From a checkpoint of a small transformer trained on Wikipedia.
Size: 25 layers, width 320, 10 heads of 32, MLP 1600 tanh GELU, vocabulary 7800, 38.6M parameters.
Training: a variant of Muon for these matrices, 405M tokens, 12354 steps.
MLP neurons of a small language model. Each row is named by its layer, matrix (up: input weights; down: output weights) and neuron, and shows model dimensions 16-143. Each number is 128 + 32 x the weight over its row's rms, rounded and kept within 0 to 255.
After each neuron's rows, "fires on" lists the tokens most often at its 100 highest values on Wikipedia text that the model never trained on.

L15.up1072 [167 137 116  70 112 130 142 167 150 123 111 148 138 129 103 132 147 124  84 113 141 107 136 218  57 100  78 159 143 134  78  79 138 114 136  82 113 157  96 100 132 123 148 109  70 145 138 138 137  96 105 169 151 135 106  79 115 124 124 150 112 190  75 141 117 132 116 157 116 129 125 114 126  90 196 190 109 150 142 133 180 159 113 140 150 124 159 100 135 172 104 117 119 144  92 183 143  94 169 111 104  61 125 120 159  86 104 122  84 164 105  97 126  86 156 108  99  78 150 187  93 143 124 118  83  79 130 120]
L15.down1072 [144 177 111 125 100 109 189 121 118 164 102 160 149 137 142 123 110  88 139 139 140  77  94 138 120 156 150  93 255 117 179 124 130 147 134  93 129 127 185 138  90 104  44  94 122 140 104 120 119 154 116 130  70 137 133 111  99 165 181 110 135 123  69 123  86 116 153 125 148 189 134 150 124  51 138  91 199  78 147 164 136 138 120 159 124 120 173 136 124 111 138 105 145 127 151  98 146  90 135 161 142 150 128 116 126  96  98 132  99 105 114 130  74 169 125  80 128  75 141 129 127 143 138  93  41 136  99 103]
fires on: "\n", " |", ".", " ("

L15.up215 [127 103 100 159 149 134 112 106  94 194  87 136 149 134 170 176 130 108 119 138  92 202  95 113 142 106 136 152 123 145 135 206 115 115 156 139 123 163 122 173 116  56  93 119  98  98 131  98 168 118 150  45 142 141 132 128 149  96 116 135 137 116  92 116  67 116 112 191  94 104 122 120 128 141 171 111 159 185 124 103 144 158 112  87 158  91 131 142 166 109 127 198 123  82 120 117 106 197 118 143  97 168 100 182 134  90 132 130  94 191 120 110 182  97  92 156 109 102 138 160 107 110 138 155 156 179 117 105]
L15.down215 [ 93 150  85 201  83 169  82 117 122 205 202 134 169 119 145 163 140 138 106 125 123 181 133 130 167 133 163 185 134  77 140 189 122 151 166  96 126  85  43 158  64 145  84 148 124 116 172  94  81 141 113 103 178 122 119  91 145 129 147 141 159 117 123  77  57 154 122 106 119  51 143 133  87 110 119 128 147 199 144  72 122 131 103 182 144 131 201  83 197  91 115 111 138 116 170 152 106 169  97 137  98 130 102 135 135 104 126 146 144 149 119 123 148 119 121 129 109 122 123 144  69 111 100  97 101 177 125 133]
fires on: " F", " f", " comp", "f"

L9.up1093 [100 175 157  99 147 146 145 124 132 131 133 125 125 116 191 155 100 175 150 152 118 133  90  76  76 125  55 171  93 124 149  92  93 131 144 172  93 137 130 140  72 116 133 120  95 107 152 134 104 146 117 141  40 113 153 157 121  84  48 148 146 162 148 112  97 159  69  99 199 115  62  83 136 179 110 107 180 111 100  97  99 137  79 150  75 148  70 209 103 164 166 145 118 110 133  95 163  92 133  62 123 140 185 110 149 122 134 189 123 128 145  88 121 111 106  84 119 141 120 128 126 131 129 134 172 139 109 129]
L9.down1093 [ 22 141 187 173 135  85 146 144 100 150 144 158  81  90 156 137 118 118 149 132 130 151 100 136 156 119 162 158 113  97 115 173 112 135  72 116 110 145 129 198 143 164 124 122 110 133 137 154 112 155 133 145 165 120 138 176 103 127 122  80 125 178  93  78 128  60 113 133  65  89 168 120  97 142  61 158  79  86  87 101 179  97 121 154 108 100  97 190 103 145 136 106 139 157  98 130 151 168 151 115  91 143  88  71 159 144 201 120 175 153 107  78 131 136 201 149 116 120 161 113 107 139 121 174 189 154 151  58]
fires on: " more", " pl", "pl", " sl", " Gen", " gen"

L15.up14 [105  94  51 142 116 167 114 111 149 128 123 159 153 121  65 104 175 115  99  86 155 100 106 149 103 121  85 145 253 136 113 160 124  96 128  70  81  98 167 126  32 139 141  64  73 203 117 128 125 134 131 187 104  93 139 106  87 136 142 129 172 126  78 133 125 117  91 138 161  95 131 103 113 122 128  92 141  84 158 112 106 189 101 151  85 137 128  58 168 118  91 112 111 119 162 142 182 138 102 150  79 100  86 132 149 137  83 108 117 134  86 100 142 127  74 118  68 140 150 204 120 110 174 132  76 108  88 120]
L15.down14 [134 138  93 151  76 184 152 138 102 162 102 121 104 112 114 150 161 111 130 119 116  98 125 163 138 138 122 154 255 127 180 112 100 147 178 141 162 123 142 132   0  59 120  99  92 138 152 146 147 129 144 111 138 174 160 102 138 164 114 186 130 165 146 143 155 143 140 115 134 161 166 122 113 111 124 139 121 113 143 113 141 135 108 145 158 122 139 117 128 148 130 160  74 115 157 128  78 140 136 134 198 130  81 129 142 141 131 118 100  94 133 160 110 160 117 112 166  79 143 145 137 112  95 127 159 159  94 118]
fires on: ".", ";", "\n", ");"

L15.up1435 [110  98 148 120 138 105  97  76 156 183 101 180 188 118  65 139 185 140 194 118  89 163 155 108 104 155 114 194 129 151 128 179 108 129 172  75  62 120 128 118 131 109  94  90 104  94  87 120 111 123 127 156  60 114 114 122 126 100 111 103 196 142 151  78  98  84 129 124 113 124 138 143 143 169 145 110 117  81 158 147 144 138 122 115 162 165  82 126 183 153 109 151  64 142 115 108  98 153 152 160 153 122 133  97  96  39 113 207 114 111  78 143 140 147 161 140  43 150 129 160 100 136 120 170  83 180  67 119]
L15.down1435 [145  94  83 166  89 146 135 187 120 112 189 168  93 130 194 139 124 122 131 139 108 112  87 153 139 163 121  74 199 119 138 174  95 176 137 143 131 102 105 130 150  85 112 150 135 126  66  85 158 164 147 159 133 128 115 107 121 162 123 102 137 152 190 139 150 128 139 118 118  81 184 145  74 159 112 123 145  81 110 120 131 197 170 126 140 130 123  89 116 163 102 120 121 184 182 118 132 104 106 111 235  69 104 113 159 157 176 136 156  88 166 119 142 118  97  94 133  98 147 107  79 156 142 131  78 124 148 127]
fires on: ",", "\",", " as", ";"

L15.up484 [129 122 141 138  94 105 116 147 125 146 120 165  91 141 168 146 101  86 133 135 160  94  84 200 133 133 132 113 242 136 121  66  94  61 127  92  75  76 178  92 103 151 182 179 100 136  39 112 113 139 107 114  95 176 104 157  60  93  95  93  91 146 140  93 155  59  94 156  68  78 124 136  57 102  83 133 152 118 125 108  91 138 172 121 128  63 124  70 141 148  95 131 110 161 139 176 100 108 154 112 170 145 104 118 105 145 119  78 127 117 163 159 165 152 102 151 108 138 128 101 172 113 110 109 143  94 103 103]
L15.down484 [153 149 153 133 145 121 129 120 140 161 148  86 136 127 140 106 181 167  97  86 137  84 140  83 162 134 129 139 171 118 129 151 145 203 105 145 170 155 183  94  62 162  93 129  69 119 130 142 153 134 114 174 122  92  65 138 183 204 156 166 120 138 140  81 129 149 117 126 137 171 158 114 122 115 123  55 112 123 116 165 119 151 177 134 164 151 156 144 165  98 159 135 199  92 104  59 161 178  93 165 155 118 122 128 159  89 150 140 118 130 152  64 123  96 147 128 105 161 115 166 116  93 164  99  83 144 114 149]
fires on: "'s", " and", ",", "es", "s", " first"

L4.up987 [144 145 126  83 134 164 135 168 129 190 145 133  85 149 149 125 144 157 122 112 120 129 131 106 124 104 130 140 110  91  90  93 186 180  86 115  66 121 182 123 117  99  73 133  92 143 148 157 137 121 151 159 197  87 109  92  47 132  97 102 179 119 169 159 124 130 156 162 139 112  99 148 165 169 122 136 104 110 225 127 156 158 106 132 162 118  60 139 114 124 116 163 158 134 122 126 129 109 136 114 109 101 137 149 136 141 129 106 108 133 158 174 153 167 132 148 127 148 157 144 134 123 138 113 205  99 154 125]
L4.down987 [131 198 179 110 130 179 148 161 117  95 123 127 103 141  97 152 169 109 104 145 149 112  75  78 159 138 141 163  60 153 113 110 128  98 161  96  71  96  90 134  84 117 120 102 149 141 203 103  98 151 100 117 124  90  75 187 105 139 114  94  99 158  59  94 144  93  71  89  94 112 115 143 153 192 173 132 116 113 123 156 141 176  85 156 188  89 109 141 122  83 125 182 101 121 136 128  93 133 106  96  53  98  95 134 101  95 179 138 139 122 141  80  82 223 161 112 128 155 171 125 144 147  74 185 181 162 151 149]
fires on: "se", "y", "ile", "ach", "hen", "here"

L15.up389 [173 133 185  47 123 138 144 131 116 105 139 155 152 154 145  97 113 145 124 122  96 102 118 117  78 132  98 120 234  92 119 129 148 123 162 112 127 117 147 172 178 119 152 157 128 166  86 107 121 114 148 128 165  86  71 121 144 115 148 133 134  85 110 113 140 119 100 137 159 136 153  86  94 123  85 108 181 107  64 160 155  99 141 141  62 165  96 169 180 114 100 114 125 121  98 152 133 120 118 128 145  95 117 181 117 140  99 114 113 139 149 156  94 159 148 100 132 154  58 168 163 108 154 131 122 195 141 157]
L15.down389 [ 79 134  77 117  93 177 124 103 112 171  78 152  85 191 107  69 139 119  96 169 197 111 171  64 112 104 136 128 129 137 126  40  80 161  98 165 152 135 125  95 153  69 134 177 148  98 118 133 136  92 128 137 123 141 158 174  68 167 138 117 123 151 142 117 122 135 143 100 145 110  69 102 133 111 102 160 145  92 117  64 120 124 125 122 155 157 122  77  93 152  81 102 137 124 140  98  97 104  66 182 136 154 101 173 156 117 120 138 117 128  91 127  73 150 142 101 141 166  71 108 153 133 124  63 152  90 101 124]
fires on: " The", " the", " 100"

L15.up331 [140 123 150  75 101 188 131 144 173 192 116 102 156 151  81 123 130 109 178 153  66 128  78 106  98 103 185 124 182 110 145 191 154  14  99  96 126 150  86 139 108 116 143 125 104  85 132  96 150 124 173 115 116 166  90 152 105 149 178 154  86 135  97 141 148 159 125 106 167 107 145  33 165  89 105 131 105 104 107 171 124 103 135 121 106 167 101 184 111 131 148 102 151 130 126 139  77 123 139 150 169 145 104 164 100 167 146 139  91 151 132 154 182 123 136 146  94  90 157 183  71 117 154 104 151 193 185 124]
L15.down331 [143 117 117 159 117  37 105 106 154 115 127 165 148 124 159  37 123 139 108 128 153 155  86  33 156 118 107 152  86 156 110 124 153 160 176  84  72 150 216 120 169 127  86 144 158 200 106 144 121 138 149 168 140  95 136 157 155 112 110 103 210 145  74 154 152 167 144  82 104 123 128 170 102 105 130 121 150 150 150 122 171 125 114 101 133 125 131 132 151 140 112 120  82 101  93 135 109 174 132 115 142 139  96 105  93  52 101 154 111 185 143 181  65 123 170  88 154  80 201 122 145 138 131 130 133 108  89 174]
fires on: " the", "The", " The", "X"

L4.up665 [157  98 190 180 100 167 104 105 153 162 141 118 162 101  93 113 124 108  95 141 115 140 118 176 226 138 128 140 120 103 128 154 103 122 158  95 135 161 101  96 167  96 141 114  95 141 133 131 144 125  87  94  99 131 125 139 124 122 187 109 149  80 158 111 209 113  68  56  76  50 104 142 126 137 127 139 142 124 134 169 117 129 114  95 105  84  88 200 152 122 101 200 163 108 135 113 107  76 161 179  99  77 106 107 103  81 120 173 141 126  73 120 117 135 132 121  78 155 144 126 154 151  91 115 120 167 106 177]
L4.down665 [144 135  79 198 128  76 159 156 132 100 176 116 150 175 107 133 155  89 155  18 127  68 122 120 110 127 106 153  94 158 112 111 133 122 105 148 109 121  85 129 167 131 107 143 148 146 130 188 122  95 145 144 133  96 135 156 146 148 154 142 162 134 142 123  89 108 138 147 144 148 135 189 134 148 118  95 155  92  91 139 101 140 213  95 175 147 151 157 125 117 142 132 136 153 142 174 196 128 110 107 114 156 153 188 149 154 140 144 231 155 126 172 113 108  92 141 115  64 137  81 116 102 130 121  67 145 110  89]
fires on: " as", " As", "As"

L15.up1052 [109 168 125 112  82 115 120 131 163 135 119 140 128 142 151  96 101 100  73 119  96  71  88 157 164  84  94 123 125 104  77 111 104 108 120 121  84 113 138 112 109 143 198 142 121 140 132 132 178 134 132 107  67 118 138  86 164  82 141 103 102 131 160 129  90  45 166 146 115  69 118  95 105 157 136 142 102 118  73  94  99 207 126 122 161 237 109  93 141 144 134 120 107 163 163 161 160 150 130 145 144  94 128 103 114 191 130  79 182 153 119 123  91 102 170  83 133 118 106 112 100 136 194  87 173 145 123 126]
L15.down1052 [137 152 111 137 174 129  50 110 148 160 184 164 154  80 116 164  81 142 104 129 136 108 139  94 143  91 154 162  90 118 115 126 102  74 146  94 144 159 125 135 180 170 141 148 114 161 112 160 146  70 123 145 126 121 102 106 101 162 138 121 104 122  91 136 112 136 118 121 200 177 151 137 160 124 112 161  76 147 119  67 126 137 160 171 197 131 162 114 140 100 138 130 143 166 152 113 123 131 155 156 141 136 131 179 150 133 152  70 197  47 145 104  91  78 134  84 162 105 140  83 134 131 118 143  69  69 115  99]
fires on: "–", ",", "/", " and", " to", "-"

L2.up189 [156  70 122 138 143 191 138 142  97 122 151 171 143 152 129  48 123 121 181 115 119 100 137 172 158  43 135 115 155  95 132 138 128 101 121 159 180 170 130 203 148 191 151 107 103 145 202 155 109 169 107 167 144 125 181 138 148 145 126 142 170  95  96 142  84 135  78 134  83 108 143  95 141 157 134 136 132 134 149 131 118 159 207 149 113 108 133  97 100  87 166 167 124  82 166  65 193 137  83  71 120  93 175 174 165 125  88 136 117 123 116 147  87 108 130 109 123  90 181 109  92 103 122 128  78 142 140 172]
L2.down189 [131 142 134  64  94 130 103 100 133 135 115 136 111  54 198 119 130 161  70 126 117 185 121 161 183 107 148 133 111 165 104 132 101 122  90 112 203 169 139 129 114 115  41  77 136 169 121 157 138 108 100  86 115 109 127 171 152 145 120  77 132  84 153 127 123 138 116  98 100 100 210 126 107 164 123  82 151 133 137 134  90 127 188 163 129 111 135 126 130  95 102  91 139 129 110 130 157 181 160 138 133 109 103 106  85 123 113 174 105 150 147 197 154 116  96  90 126 108 115 165 140  62 148 111 134 126 105 130]
fires on: "af", " Law", " Bab", " Jewish", "ense", " Red"

L2.up463 [211 161 148 132 158 136 136 116  70 150 172  38 113  73 171 120  83 107  85 118  76 138 154 119 170  96 147 162 108 118 118 124  97  65 145 120 106  98 114 124 176  76  71 127 143 109 132 110 114 132 100 139 161 126 126 117 123 101 100 145 144 171 129 145  98 128 160 205 129 143  82 113 154 133 122  98  81 139 118 152  96 136  99 189 124 130 118 110 122 176 128 122 162 148 103 145 181 138 146 165 179 149 117 109  99 206 151 131 138 100 130 110 147 151 126 105 115 165 107  54 160 123 196 135 121 122 183 185]
L2.down463 [ 72 166 102 132 128 137 131 152  97 151 137 109 185 100 177  76 139 144  48 117 115 117  95 149 165 126 115 101  83 180 114 133 155 107 118 164 116 125 149 183 170 155  99  85  84 111  62  76 170 170  82 153 133 106  64 180 103 148 163  95 204 151 169 123  88 130  91 102 151 136 158 134 102 140 151  60 151 126  50 107 112 150 143  80 156 113 160  83 115 138 173  61 152 178 119 124 110 148 127 187 124 174 114 103  96  76 123 133 129 110 194 132 145 126 114 104  91 193 125 100 143 116 156  81 136 168 145 134]
fires on: " found", "cent", " lay", " deep", " 63", " 60"

L15.up737 [ 64 100 116  96 142  68 121 147 134 102  94 156 121 132 139 143 130 135  70  94  89 101 148 109 121 101 134 147 171  96 173 123 135 148 161 189 105 121 129 169 116 144 139 165 116 117  85 160 130 112 148 152 107 157 106  95  69 161 152  39 175 138 146 117 102 114 105 157 117 127 138 152 128 180  87 210 146 157 127 104 119 123 112 156 140  31 173 181 103  79 115 155 184 165 138 121 125 181 124 140 152 128 154 166 156 176 151  93 117  81 180 107  86  79  89 132  96 120 181  94 180  64 125 141 121  53 122 128]
L15.down737 [105 144 115 102 103 155  99  78  85 106 126 151 141 110 190  99 158 128 168 112 180 179 126 108 128 140 130  65  93 115  91 101 160 187 112 103 133 156 193 136 187 184 135 124 121 184 165 125 174 152 136 107 100  77 180 161 123 135  69 169 154 144 183 186 107 117  99  99 155 119  99 103  73  80 107  95 149 165 159  64 152 140 116  68 156 177 107 141  93  97 151 162 134  52 128 149 180 151 135 175  94  99 122 166 126  57 138 112 123 167 171  56 145 129 144 122 140 121 127  99  86 153 126 133 129 153  93 176]
fires on: ",", " and", " in", "U", "-"

L4.up874 [105 121 118 126 147 130  95 110 109  90  84 100 159 100 132 114 169  95 207 136 100  44 119 100 125 178  96 168  99 134 120 161 129 140 131  65  97 139 130 154 175  89 124 136 133 125  92 112 174 127 114 164 145 135  59 180 103 101 132  99 148 150 105 101  82 166 129 111 173 110 120 196 118  53 156 122 115  53 101 103 173  95  85 152 175 155 186 167 186 136 154 105 171  86 124 130 121 153 127  69 129  94 127 132 113  89 113 129 168 120 154 134 186 169 143 133 141 149 166 134 148 128 174 111  60  78  98 189]
L4.down874 [153 103 166 144 137 174 151 121 144 152 140 140 125 150  96  93 105 111 143 147 173 121 204 139 100 103 121 106 133 117 108 150 144 152 175 164 127  78 120 158 152 163 135 152 110 134 124 175 101 154  98 126 104 158 148 108 129 169 121 145 145  55 165 118 142 116 144 106 150 140 105 148 121  32 104 131 127 167 114  29 145 132 128 112 123 116 123 100  99 117 155 190 128 110 198 103 132 119 148 112  86 119 144  44 172 147 119 153 179  84 100 116 178 160 174 143 204 135 195 126 150 124 102 124 162  89 121 102]
fires on: " and", "ets", " also", ":", " in", " by"

L2.up1522 [161  67 181 128 118 151 111 126  93 132  99  96 129 144 144 119 117  89  61 112 100 166 146  89 169  75 129 112 138 156  92 101 132 182  90  74 156 118  86 153 155 100 184 103  76  99 116 104 117 134 118  99 100 180 133 163 140 123 157 122 180 130 197  91 139 185 121 148 163 152 120 159 128 153 136 134 157 132 134  95 107 123 138 152 109  51  97 168 125 150 127  86 100 186 120 166 198 126 152 181  80 138 144  60 143 139 151 191  80 126 122  88 123 141 161 114 159 189 169 141 171 109 123  66 168 112 135 158]
L2.down1522 [110  90 110 107 173 161 113 146  81 106 141 137 134  92 152 103 167  99  78 132 124 154 169 103 117 120 167 135  93 112 156 108 121 134  82 152 120 163 114 171  55  84 121 114 113  93 136 104 153 166 136 138 135 153 162 168 128 112 162 174 107 111 170 105 171 124 150 179 118 131 121 200 127 187 155 152 130 106  92  74 113  99 158 112 193 135 162  78 109 124 108 140  95 147 161 141 160 164 124 182 137 126  74 127 178 131  82 155 132 146  69 130  91 152 132 125 177 139  97 144 156 146 129 115 179  91 119  93]
fires on: " form", " founded", " Form", " formed", " founding", " establish"

L4.up432 [125 101 184 133 150 110  77  97 185 165 112 140  84 142 112 106 162  82 129 174 132 132 100 149 148 130  82  87 158  94 151 178 145 166 133 126 128  57 131 129 135  87 139 141 130 110 107 140  69 122  73 108 116 105 102 136 156 132 157  88 154 145 115  68 185 134 110 153 100 148 156  85 115 194 141 114  88 117 121 108 114  95  74 132 128 111 140 185 118 166  89 167 175 138  79 119 138 165  99 127 211 127 116 131 139  96 167 138  71 120 137 100 178 108 119 115 101 177 160 168  85 142 105  89  83 185  69 139]
L4.down432 [120  89 138 117 155 127 128  78 179 136 131  67  98  72 135  78 140 113 136 105 101 158  68 126  83 119 139 121  84  94  72  80 141 106  97  92  79 169 162 107 134 131 110 144 140  91 111 161 122 189 179 101 122 132 190 110 148 158 116 147 108 107 114  92 173  96 143 160 129 151 102 112  85 139 118 138 125 113 115 102 113 194 112 179 114 137 130 119 138 149  95  95 149 133 193  94 127 142  97  71  84 100  77  53 144  73 139 104  93 148  99 132 116 108 173 124 164 124 154 142 144 165 124 175 119  78  90  84]
fires on: " |", "ar", " Har"

L15.up696 [ 46 173 120  65 128 124 125 185  99 139  95 119 163 142  85 183 152 142  94 117 168 101 126 176 131 137  88 122 229  95  96 140 109  96 154  99  48 122 136 114  59 135 151 101  95  86 124 132  82 146 140 118 129 133 127 143  62 131 141 164 157 144 105  57 149 117 164 112 145 104 171 148 114 148  83  94 112 101 164 127 120 163 132 118 118  62 124 170 124 159 106 175  96 150 127 105 108 141 174 147  52 100 123 149 104 159 121 128 129 114 125  54 141 136 130 146 103 113 123 165  43 154 140 136  92 126 120 121]
L15.down696 [162 128 119 139 137  97 122  90 104 154 122 141 137 122 115 130 186 115 153 140  98 127 123 169  81 132 100 161 255 103 134 165 150 182 101 124 208 148 139 101 108 120  74 100 183 140  77 144 160  77 119 125 145 152 121 157 103 161 118 164 144  99 133 117 103 172  84 139 184 120 146  61 137 134 159 102 137 160  97 120 149 136 140  97 137 157 191  79  77 170 129  95 130 148 163  97 107 163 139 145 154 130  82 120 163 110 150 116  97  88 147 126 123 101 100  97 108 119 178 144 149 160 122  92 128  80 133 110]
fires on: ".", " |", "-", ",", ";", " while"

L4.up1332 [137  93 122 110  97 144  98  62 115 147 147 153 114 166 173 141 155 127 144  84  84 141  84 144 106 137 157  52 110 135 109 119 128 155 136  76  96 172 141  80  92 179 109 125 104  95  83  94 118 105 173 161  86 115 208  98  97 125 174 142 120  50  69  92 103 110  95 108 106  95 112 122 166 107 120 153 146 127 116 134 161 130 181 135 118 120 107 120 153 113 166  93 138 117 121 103 127 100 104 130  90  91  75  65  84 188  77 140 139 160 114 173 109  75 184 159 160 142 180 151 173 147 157 134 142  47 182 115]
L4.down1332 [ 94 179 118 126 164 174 128  87  94 200 143 164 106 126 101 132 113 113 136 105 109 101 155 111 123  70 210 109 125 112 157 128 139 187 115 156  91 182 145 129 128 136 153 166 139 121 102 109 124 185 125 123 127 120 203 129 157 164 139 114 127  59 152 151  69 120 167 138  98 108 129 116 134 157  82 124 158 111 116 155 114 140 148  78 133 147  92 118  60 126  91 160 118 112 133 133 179 157 114 146  72 126 141 123  88 108  84 131 114  80 136 122  60  39  73 169 133 129 159 145  92 107 119 122 131  76 135  80]
fires on: " of", " i", " de", " di", " Dom"

L4.up1267 [118 139  93 106 169 178 121  79 126 149 109 159 136 104 108 180  98 135 114 113 107  50 195 183 136 135 102 109 153 159 102 175  89 164 159 133 114  90 143 146 184 133 144 138 120 135  89 101 156  86 111  83 104 115 148  90  85  77 122 173  73 179 144 147 142 151 126 145 104 144 132  60 139 100  94 160 142  93  80 134 105 119  98 121 150 142 135 206 153  98 124 132 185  88  54 168  92  87 143 123 161 103 127 128 143  66 169 127 132 142 213  82 108  95 167 124 145 160 183  85 135 128 173 157  45  40 142 139]
L4.down1267 [ 99 158 138 165 134 110 161 152 100 142 150 120 114 105 129 206 153 134 125 184 120  94  89 115  69 103 112 130 111 122 135  73 105 105 116 132 159 162 123 155 105 120 104  76 151 104  72  80 138 124 148 138 138 160 129 180  78  88 145 154 107 145 174 132 122 129 114  86  83 179 151 108  76 181 131 194 115 145 102 154 110 112 139  78 128  96  84 137 135  74 126 123 144 128 144 151 117 138  92 160 136 168 123 100 109 139 135 103 144  54 150 167  98 138 144 161 145 134 164 172 130 145 110 192 128  52 101  99]
fires on: " at", " in", " /", " near", " and", " ("

L9.up984 [113 156 164 126 119 159 164 120 139 102 132 170 147  83 111 118 133 160 157 117  66 128 141 132  61  79 100 127 137 109  65 155 120 116 187 146 112 129 146 172  89  92 205 158 128 167  97  38 124 166 101 120  68 167 154  97 150 130  98 136 168 169 130 123 105 127 130 137 152 137 111  72 130 100 123 103 159  96 168 176 148  92 128 118 113 166 137 153 107  95 121 155 128 130  42 119 114 100 114 127  81  75 121  72 123 123  88  87 104 135  67 102 180 140 170  80 133  98  98  97 163 111 145  91 116 159  97 162]
L9.down984 [168 135  92 119  96 104 114 124 189 127 121 151 137 167 108 140 162  67  90 133 191 125 104 153  77 105 141  83  82  97 177 171 155 101 117  94 129 120 171 179  72 141 155 129  82 122  78 157 130  94  95 136  96  86 123 179 144 132 112 141 182  82 166 154 144 151 119 138 127 126 119 141 127 123  60 145 116 107  83 115 133  98 144 136 138 115 126 147 175 137 109  92 174 143 106  98 163 122 148 138 136 100 164 111  83 141 107 162 127  93  55 132  91 111  99 150 177 139 142  99 131 113 134  82 159 111 221 111]
fires on: " a", " as", " the", " to", " or", " an"

L2.up114 [142 144 142 162 135 146 106 152 155 120 116 108 190 163 158 144 103 118 160 130 133 134 140 141 104 182 137 127 128 108 132 134 102 164  78  99 109 129 127 141 166  69 152 124 125  91  94 125 150  93 159 102  90 130 114 101  90 100 138 116 143  98 148 153  80 134 150 110 163 130 113 102 152 146 128 140  83 112 106 118 105 118  98 135  85 159 162 148 109 157 191 113 106 116 124 195 116  95 123  95 111 153 129 131 182 146 113 144 177 106  79 122  85 100 161 202 131 213 113 129 149 120 169 104  61 148 133  92]
L2.down114 [ 73 132 126 117  95 129 129  81 108  70 110 134 139 164 116 102 173 169  94 174 145 156 153 141 124 108 117  96 135 198 120 110 143 172  65 100  98  90 174  97 187 167 157 149 122 140 143 112 162 153 111  84 154 142 133 166 133 124 132 186 150  81 166 127 141 177 181 121 177 121 147 143 168 154 160 145 149  51 114  72 131 114 170 166 113 185 110  70 154  95 124 130 180 151 139 134 172  74 123 153 100  70 124  63 115 115  97 135 180 103 144 134 108  98 151  98 146 108 149  68 118 155 128  78 133 144 137 165]
fires on: ",", " and", " the", " In", " also", " ==="

L15.up256 [128 127 131 146 167 182 161 138  95 140 136 142 163 180  33 138 102 104  96 107 103  86 127 103 105 126 127 149 164 112  94 120 113 119  88 126 130  89 120 137  82 180  98 129 111 143 139 139  86 108 167 116  73 119 132 109 131 111 154 117  97 134 116 137 203 138 145 171 140  96  79 130  88 195 106 124  72 103  91  81 137 143 139 173 180 147  86 108 139 207  93 140 101 110 120 115 171 162 183  99 102 142  96 170 134 164 148 110 146 166 122 115 140  81 103 162 136  87 171 122 150 134 163 114 124 214 111 120]
L15.down256 [116 110 117 154 101 173 133 115 102 152  78 101 116 106 131 137  58 110 144 123 125 129 125 140 103  88  61 146 125 122 107 235 145  95 137 146 155 137 151 144 134 133 135 141 186 110 151 106 120 124  76 136 114  79  98 129 117  95 138 142 112 187 143 173 123 147 134 131 127 142  93 133 124 128 154  61 131  90 154 153 177 186 174 110 105 157 152 116 151 164 141 129  91 225 115 156  95 156  62  93 137 127 127 125 157 118 141 131 198  65 108 140 150 158  92 142 208 132 118  89  78 154  97 108  50 108  90 154]
fires on: ",", ".", "ction"

L4.up106 [111 165 138 110 120 119 142  97 121  97 161 111 131  76 117 121 118 181 200 174  91 108 156  54 161  93  97 117 164 151 128 149 185 131 147 113 142 113 191  93 123 117 157 102 152  95  90 113 168 126 156 139 159  82 143 124 151 158 105 125 121 169 167 105 146  74 154 108 130 102 103  97 129 163  80 151 140  81 130 139 152 139 145 144 127  94 152 115 156 150  65 103 106  80  95 109 140 129 123 189  94 123 152  56  87 127 107 191 120 137 167 179  72 154 157 143  12 138  63 104 105 128 145 103 133 144 156 115]
L4.down106 [163 110 170 192 173 127 146 126 114  72  96 141  74 149 126 117 119 150 156 120  85 103 111  59 135 121 166 138 177 105 157 165 116 180 153 122 157 100 138  78 108  81 144 100  74  99 149 135  84 119 102 168 190 130 157  87 122 132 165 122  78 158 119 147 122  79 107  98  59 115 142 138 141 159  80 194 107 105 106 185 158 114 122 145 149 155 160 164 120 107 124 156 143 102  62  72 148 219  98 100  96  64 148  74 135 146 139  84 102 142 110 115  64 156 120  91  90 132 166 113  98 162 151 168 118  89 134  72]
fires on: " season", " year", " day", " way"

L15.up1464 [138 134 148 136 127  99  71 115 110 130  95 136 111  95 126 118 143 114 123 173  80 134 147 164 118  70 117 153 132 135 131 208 110 110 127 157  78 155 121 128 137 161 141 154 138 191 122 110 131 109 176 131 156  94 141 134 176 148 130 154 154 153 113  74 146  59 142 136  83 125 126 140  97 141 113 155 106 214  93 155 148 111 135 129 203 140 172 105 215 135 118  84 131 105 141  90 133 126 137 100 122 160  66 143  93  87 115 160  98 135 106 165  92 146 122 111  92 146 184 111  67 151  71 157 147 164 165 132]
L15.down1464 [ 37 149 146 192  64 149  90 105 180 141 174 110 172  98 104 135 172 143  45 137 151 166  86 112 173 100 112 122 118 177 129 147  95  91 104 113 140 109 139 145  91 120  40 108 154 150 126 143 104  69 133 158 154 183 116 118 115 140 159 127 105  67 125 121 127 166 187  94 146 105  79 120  86 128 130 145 168 206 147 103 106 112 116  98 138 123 158 108 136  47  95 100 132 152  81 132 142 174 128 186 121 113  58 131 107  57 108 104 119 122 150 160  92 133 146 139 131 168 139 118 114 126  82 128 183 142  83 147]
fires on: " F", " f", "f"